MLP neurons of a small language model. Each row is named by its layer, matrix (gate and up: input weights; down: output weights) and neuron, and shows model dimensions 32-159. Each number is 128 + 24 x the weight over its row's rms, rounded and kept within 0 to 255. A neuron's up and down rows have the sign that makes its largest values positive.
After each neuron's rows, "fires in" lists the words (lower case) most often at its 100 highest values on Wikipedia text that the model never trained on.

L2.gate105 [100  94 134 128 125 126 142  52 148 124 125 142 138 187 127 133 122 137 129  91 100 105 112 114 113 149 134 149 114 145 134 128 114 155  92 104  93 176 160 125 146 135 163 130 130 105  97 136 156 121 149 156 166 153 120 133  84 103 137 151 146 105 110 145 154 120  98 152 161 105 141 134 132 149 131 107 140  82 112 119 130 120  94 105 182 145  91  87  84 136  72 141  84  85 112 154 147 140 122 114 130 128 127 145 122 148 103 146 155 136 143 123 102 172 126 139 136 177 108 194 130 157  86 112 144 157  89  91]
L2.up105 [170 147 179 139 141 160 122 157 110 146 128 136 131 118 126 115 147 148  93 139 165 126 103 126 108 128 133 115 119 117  78 112 142 110 160 140 140 109 113 112 165 118 141 127 186 142 116 136 159 139 113 128 104 136 121 144 107 137 148 145 125 134 130 117 128 107 133 127 142  68 113 122 109 126 101 116 105 160 102 152 103 122 153 132 109 152 138 145 146 168 129 151 124 115 106 148 103  93 132 105  99 110 104 130 116 131 127 150 129 127 114 150 152  79  74 113 104 128 158 138 111 149 134 147 182 115 104 133]
L2.down105 [ 92 104 108 105 112 135 130 106 161 125 105 120 155 137 116 117 102  94 145 116 112 146 100 148 119 139 130 159 132 126 145 138 122 138 120 116 129 148  91 151 126 149 140 117 118 153 128 109 103 148 202 129 154 131 125 131 130  65  93 112 140 145 138 137 166 132  90 134 134 136 135  91 104 109 135  92  98 105 129 121  98  88 148 151 140 119 167  91  74 166 116 135  97 125 125 127 118 145 141 170 139 148 111  90 125 131 135 144 112 111 146 119 105 129 142 150 135 145  96 127  90 141 133  93  75 149 131 136]
fires in: "to", "as", "pandemic", "focus", "into"

L5.gate310 [104 144 106 127 111 122 109 115 119 112 156 122 147 124 164 164 140 147 115 157 154 128 138 111 140 149 124 108 129 128 175 118 107 125 101 131  88 156 154  90 127 109 130 123 132 130 144 134 107 127 130 154  95 149 136 139  61 134 107 155 148 155 136 115  86 125 161 173 164 130 137 121 151 146 139 145 135 120 120 116 106 137 122 139 145 112 108 108 118 137 133  93 133 122 107  93 115 127 162  93 124 115 124 116  88 122 155 118 142 141  91 124 101 112 137  91 124 129 109 157 113 116 134 156 128 100 120 130]
L5.up310 [154 134 111  91  94 141 171 104 148 102 135 119 144 126 143 186 161 119 132 144 104 147 147 128  87 110  48 144 122 126 131 119 116  80 114 110 179 169 107 125 116 173 148 128 165 123 144 156  98 113 135 158 105 135 128 109 174 123  93 123 125 131 112 112 151 156  86 156 154 148 145 137  94 156 113 136 137 166 131 126 113  92 100 120 143 143 170 163  95  97  55 136 132 155 143 132 114 122 151 128 120 134 112 145 143 144 109 128 166 186 122 135 129 122 109 122 123 128 166 118 136 129 106 125 108 167  70 143]
L5.down310 [128 127 133 133 108 134 165 107  90 140 131 109 136 133 128 116 110 122 159 104 152 122 157 113 137 123 116 131 106 138 108 184 153 116 166 121 151 101 127 139 109  90 165 117 111 127 146  97 130 105 152 165  87 159 102 108 144 167  90 127  99 122 108 161 167 150 120 118 110 164 102 175 120 137 106 140  92 124 138  94 123 138  90 139 139 158 158 133 108 127  92 151 152 102 126 140 169 110  89 145  93 129  90  97 136 137 107 181 142 159 160 174 157 129 105  79 140  74 147 117 127 140 135  78 162 123 125 164]
fires in: "of", "in", "now", "according"

L2.gate1198 [142  88 149 122 143 151 125  67  78 134 120 115 177 140 134 155 125 133 144 155 144 110 149 138 113 114 156 134  81 117 121  86 166  90 109 118 192 122 141 113 148 126 158  93 158 159 149 152 142  79 107 153  80 109 186 149 131 129 100 120 150 143 138 103 132 124 117 144 129 161 159 155 121 126 133 137 117  99 127  83 105 101 135 193 123 151 112 121 124 121  77 145 135 130 143 110 123 100 118 130 103  87 125 123 149 131 136 103 158 144 117 139 104 140 145 137 127 103 111  98 162  96 132 126 135  93 164 136]
L2.up1198 [149 110 152  73 106 110  83 106 117  96 171 128 109 106 136 149 121 145 124 129 126 161 168 170 126 109 106  83 114 111 114 138 165  89 215 160  96  91 139 144 119 123 128 119 122 104 156 173  95 132  89 102 130 136 147 156 126  92 134 157 151 129 131 117 147 131 118 167 180  92 119 128 119 134 167 135 105 139 148 121 107 112 137 102 159 103 124 142 142 144 138 121 148 156 145 110 145 151 141 159 128 147 143 100 124 121 136 132 153 102 117 146 120 134 143 116 119 114 149 149 144 133 132 117 133 154  97 148]
L2.down1198 [100 137 163 124 146 149 141  93 107 131 129 114 131 123 125 113 119  96 167 124 162  92 115 157 117 156 136 161 144 104  97 103 143 135 135 118 149  82 123 105 165 146  60 129 141 140 137 116 138 129 155 144 172 120 103 150 117 141 111  79 138 161 107 145 107 156 124  91 105 182 129 121  94 195 132 113 159 137 156 115 123  96 169 124 108 148 171 114 149 128  95 105 112  90 111 148 130 133 135 154 123 146 173  96 119 168 126 172 125 140 180 115 151 129 134  94 124 143 117 121 108 144 128 108  80  97 188 110]
fires in: "of", "with", "between", "from", "within", "into"

L6.gate323 [123  94 131 137 116 127 128  96 136 149 161 194 107  91 161 169 131 125  98 118 145 117 172 140 113  92 158 183 134 120 137 134  78 177 119 141 134 118 135 117  96 147 145 134 155 127  86 138 151 129 147 135 134 114 161  75 128  94 169 121 128 142 147 103  79 119 100 149 141  98 106 108 126 120 124 142 148 164 145 137 153 166 120 128 103  81  83 124 122 115 136 137 129 132 131 100  85 145 154 135  95 121 147 150 112 141 155 126  99 129  97 119 135 130 124 120 144 160 131 118  87  88 107 162 142 157 100  97]
L6.up323 [109 116 111 112 142 126 151 102 135 144 142 126 171  96 126 135 116 120 150 112 126 143 124 111 109 141 171 132 148 107 136 155 131 159 135 106 149 107 147 121 137 107 101 117 138 135 142 149 110 120  90 156 122  92 171  99 116 100 129 130 137 132  99 101 118 112 173 102 134 120 135 130 120 160 115 129 117 129 129 124 151 123 181 158 102 105 104 116 103 132 108 153 109  89 140  99 156 126 137 169  72 100 106 116 160 155 135 149 103 137 134 113 168 111 125 146  83  93 126  82 142 148 130 193 143 128 133  94]
L6.down323 [119 113 141 140 112 149 138 130 147 138  98 118 116 121 191 123 104 173 118 117 150 132  98 164 101 135  93 113 142 116 117 124  98 169 135 100  98 114 129 154 147 104 121 148 142  97  87 144  89 152 144 134 137 141 147 153 113  92 131  92 154  96  86 107 125 119 101 119 133 107 148 105 114 121 145 174 123 106 135 170 148 134 122 144 156 133  94 148 137 144 112 135 137 109 135 148 135 122 171 106 162 126 152 129 100  37  87  98 161 147 115 109 190 167  93 135 114 109 158  78 125  93  91 128 109  93 135 132]
fires in: "for", "the", "as", "a"

L6.gate728 [ 88 151 113 118 146  95 137 153 133 133 130 182 144 103 145  89 119 119 115 112 131 124 111 135 162 125 157 147  59 110 134 124 148 120 112 100  83 135 147 120 111 138 129 170  99 166  86 125 128 141 142 165 109 109 159 138 103  86 142 124 116 104 111 113 105 119 114 161 154 154 130 117 131 109 111 132 123 143 117 135 124 160 152  90 142  93  63 135 134 101 118 165 147 119 154 127 126 141 133 104 107 134  96  89 100  91 162  72 138  87  93 145  77 123  85  92 148 104  97 166 112 123  69 141 132 126 123 147]
L6.up728 [106 147 120 151 131 136 117  92 118 101  90 149 118 126 136 115 150 140 158 110 140  98 137 100 132  99 147 141 178 110 169 152 109 139  97 136  91 127 125 101 108 122 117 116 123 116 169  81  99 147 142 179 114 137 139 150 112 121 139 131 128 142 109 144 118 149 109 138 131 176 120 136 104  86  98 101 140 101 102 142 114  94 139 110 144 142 118 118 131  99 143 132 110 110  97 109 186 163 186 119 127  93 190 111  85 107 141 135 165 125 117 110 121 126 136 128 134 131 124 121 117 114 112 144 159 139 107 141]
L6.down728 [ 92  90 110 107 121 130 131 118 103 138 141 132  92 169 148  97 128  97 134  99 119 149 143 157 138 137 152 155 131 124 111 137 155 127 114 115 146 142 111  90 144 129 122  86 137 108  97  92  97  64 115 130 157 110 112 153 132 144 163 125 141 109 135 104 126 119 116 135 119 158 135 168 110 176  91 138 137 128 144 113 177 104 182 125 115 148 121 155 154 122 116 132 133 116 144 105 153  93 171  85 146 119 139 116 130 125 128 135  87 138 165 161  87 109 155 160 113 131 138 111  94 105 136 143 153 127 131 152]
fires in: "up", "out", "began", "on", "of"

L6.gate1215 [ 84 160 142 184  78 136 106 129 125 162 125 123 110 144 121 155 137 137 147 161 125 165 105 100 127 146 103  99 135 119 126 109 162 178 151 131 131  94 157 129 122 146 130 117 161 164 143 145 116 125 160 160 102 151 192 142 112 122 138 120 156 108 123 146 141 169 100 147 145 136  95 133 158 137 133 112 120 119 118 146 113 126 122 133 120  85 103  98 136 149 153  83 152 122 119 134 121 131 143 142 160 116 155 131 159 106  70 136 161 127  81  93 100  96 104 130 169 105 152 148 120 125 118 118 115 115 143 119]
L6.up1215 [124 141 157  92 122 113 155 111  99  96 129 123 132 130 146 158 171 156 152  75 105 147 129 164 116 119 116 140 160 121 126 190 105 154  97 108  85  99 172 140 171 147 112 161 143 130 124 140 135  92 162 134 150  95 107 112 155 131 125 152 101 133 104 122 148 129 110 147 146 132 106 142 147 141  98 132 190 152 149 127 142 127 114 113  85 154 127 138  71 139 115 145 136 109 151 103 130 140 151 130 113 127 104 137 175 134 120 155 115 159 171 122 141 125 133 149 111 139 118 171 115 144 125 123 131 155  83 140]
L6.down1215 [100 163  91  92  93 137 109 137 145 138 103  77 134 154 182 127 151 124 152 148  98 125  96 148 137  77  93 139 145 137 121  89 148 118 124 135 150 132 138 138 149 139  97 166 112 131 143 146 120 148 148  99 141 144 162 151 115  98 148 124 161 138  88 157 134 162 107 127 160 125 101 122 139 141 138  84  89 120  97 123 134  99 109 135 162  79 149  79 142 150 116  86  90 112 138 143 137 107 104 109 159  94 147 105 143 128  59 124 145 158 144 112  86  99 122 194 134 120 123 126 134 110 150 107 148 117 128 145]
fires in: "a", "as", "into", "too", "very", "considered"

L2.gate645 [136 122 111 132 147 133 111 134 134 113 174 126 110 145 126  87 132 123 102 116 114 130  81  85 127 151 185 161 113 103 142 143 138  83 138 145 102  99 108 152 125 103 133 116 128 141 144 131  98 124  76 142  91 155 147 158 107 119 141 171 159 109  88 111 131  84 123 145  79 103 126  80 167 106 143 143 123 136 149 129 123 152 115  98  83 127 102 100 143 145  41 126 146 117 141 143 120 155 141 142 135 139 159 109 122 100  88 116 129 122 123 147  89  99  97 128 149  81 122 139 111  93 101 116  93 120 180 140]
L2.up645 [104 153 142 129 116 124 121 160 108 129 137 155 140 137 148 116 136 114 130 126 143 122 135  75 127 154  99 135 122 108 182 132  93  83 160 165 140 131 150 191 123 131 141 109 126 126 141 129 122 127  97 109  99 137 140 142 144 120 124 180 130 131 148 148 135 119 123 117 120 125 149 132 164 135  96 132 121 114 128 137 107 178 118 128 130 116 124 105 162 199 101 153 136 108 118 128 133 132 155 155  98 124 106 121 129 123  88 109  94 114 136 153  91 114 113 100  65  63 125 150 147 141 147 109 100 115 109 155]
L2.down645 [115 136 141  86 116 126 134 121 107 124 130 122 119  91 193 167 143 137 164 170 133 134 161 152 132 125  95 126 141 123 138  73 129 155 133 106 151 147 139 116 167 140 147 159 141 101 147 106 118 140 158 123 121 155 110 122 138  99 106 106  94 147 156 107 146 123  85 113 141 185 150 196 128 158  98  98  96 114 118 119 112 150 131 152 126 132 163 127 136 115 117 159 101 105 155  68 167 122 152 145  89 150  90 105 131 123 126 144 132 100 157 166 130 117 156 138  89 117 107 126 132 140 120 139 130  98 144 147]
fires in: "of", "with"

L2.gate1213 [120 158 121 114 179 123  80 150 185 119 144 133 203 102 151  82 140 148 122 155 137 142 134 111 137 138  59 116 135 118 142 139 125 122 145 123 108 140 107 103 128 155 144 129 127 113 155 152 119 150  83  96 143 143 105 120 144 112 153 122 121 160 120 122 124 112 134 120 127 123 104 108 112 124  96 154 144 134 143 132 144 123 132 124 154 115 160 108 103 116 139 133 108  96  85 151 141 108 102 141 156 112 152 150 107 127 115 154 116 128 101 131 126 127  87 116 102  89 138 109 135 150 112 137 113 226  99 120]
L2.up1213 [132 133 131 104 120 122 151 145 158  93 149 132 154 125 154 114 138 149 147 149 150 129 143 121 103 169 118 141 112 121 100 110 148 150 133 122  98 126 151 167 201 110 116 144 156  98 114 131 113 131  98  90 104 173 139 131 135 110 102 115 103 108 123  97 115 137 127 134 100 160 159 157 117  65 127 166 145 126 174 156 111 134 147 128 175 114 134 115 119 114 111 179 160 118 102 109 126 110 158  98 136 104 168 137 117 126 140 163 142  98 138 128 151  84 110 100 140  99 121 127 153 127 130 132  94 129 122 135]
L2.down1213 [152 158 146 139 131 133 100 132 124 126 138 111 156 133 136 127 129 147 148 151 115 113 138 109  99 140 148 131 104 125 121 128 162 170 127 142 148 114 120 123 158 119 144 153 109 132 120 106 108 136 107 118 117 122  63 141 130  98 137 111 110 176 119  92  98 162  94 145 144 125 146 189 176 117 111 158 157 169 187 142 125 139 113 127 181 126 154 132 113 155  84 141 132 122 130 115 120 143 132 104 125 136 127 125 116 111 131 170  76 139 160 122 157 115  89 125 105 140  92 132 188 127 113 142 120 131 121 148]
fires in: "of", "koźle", "mae"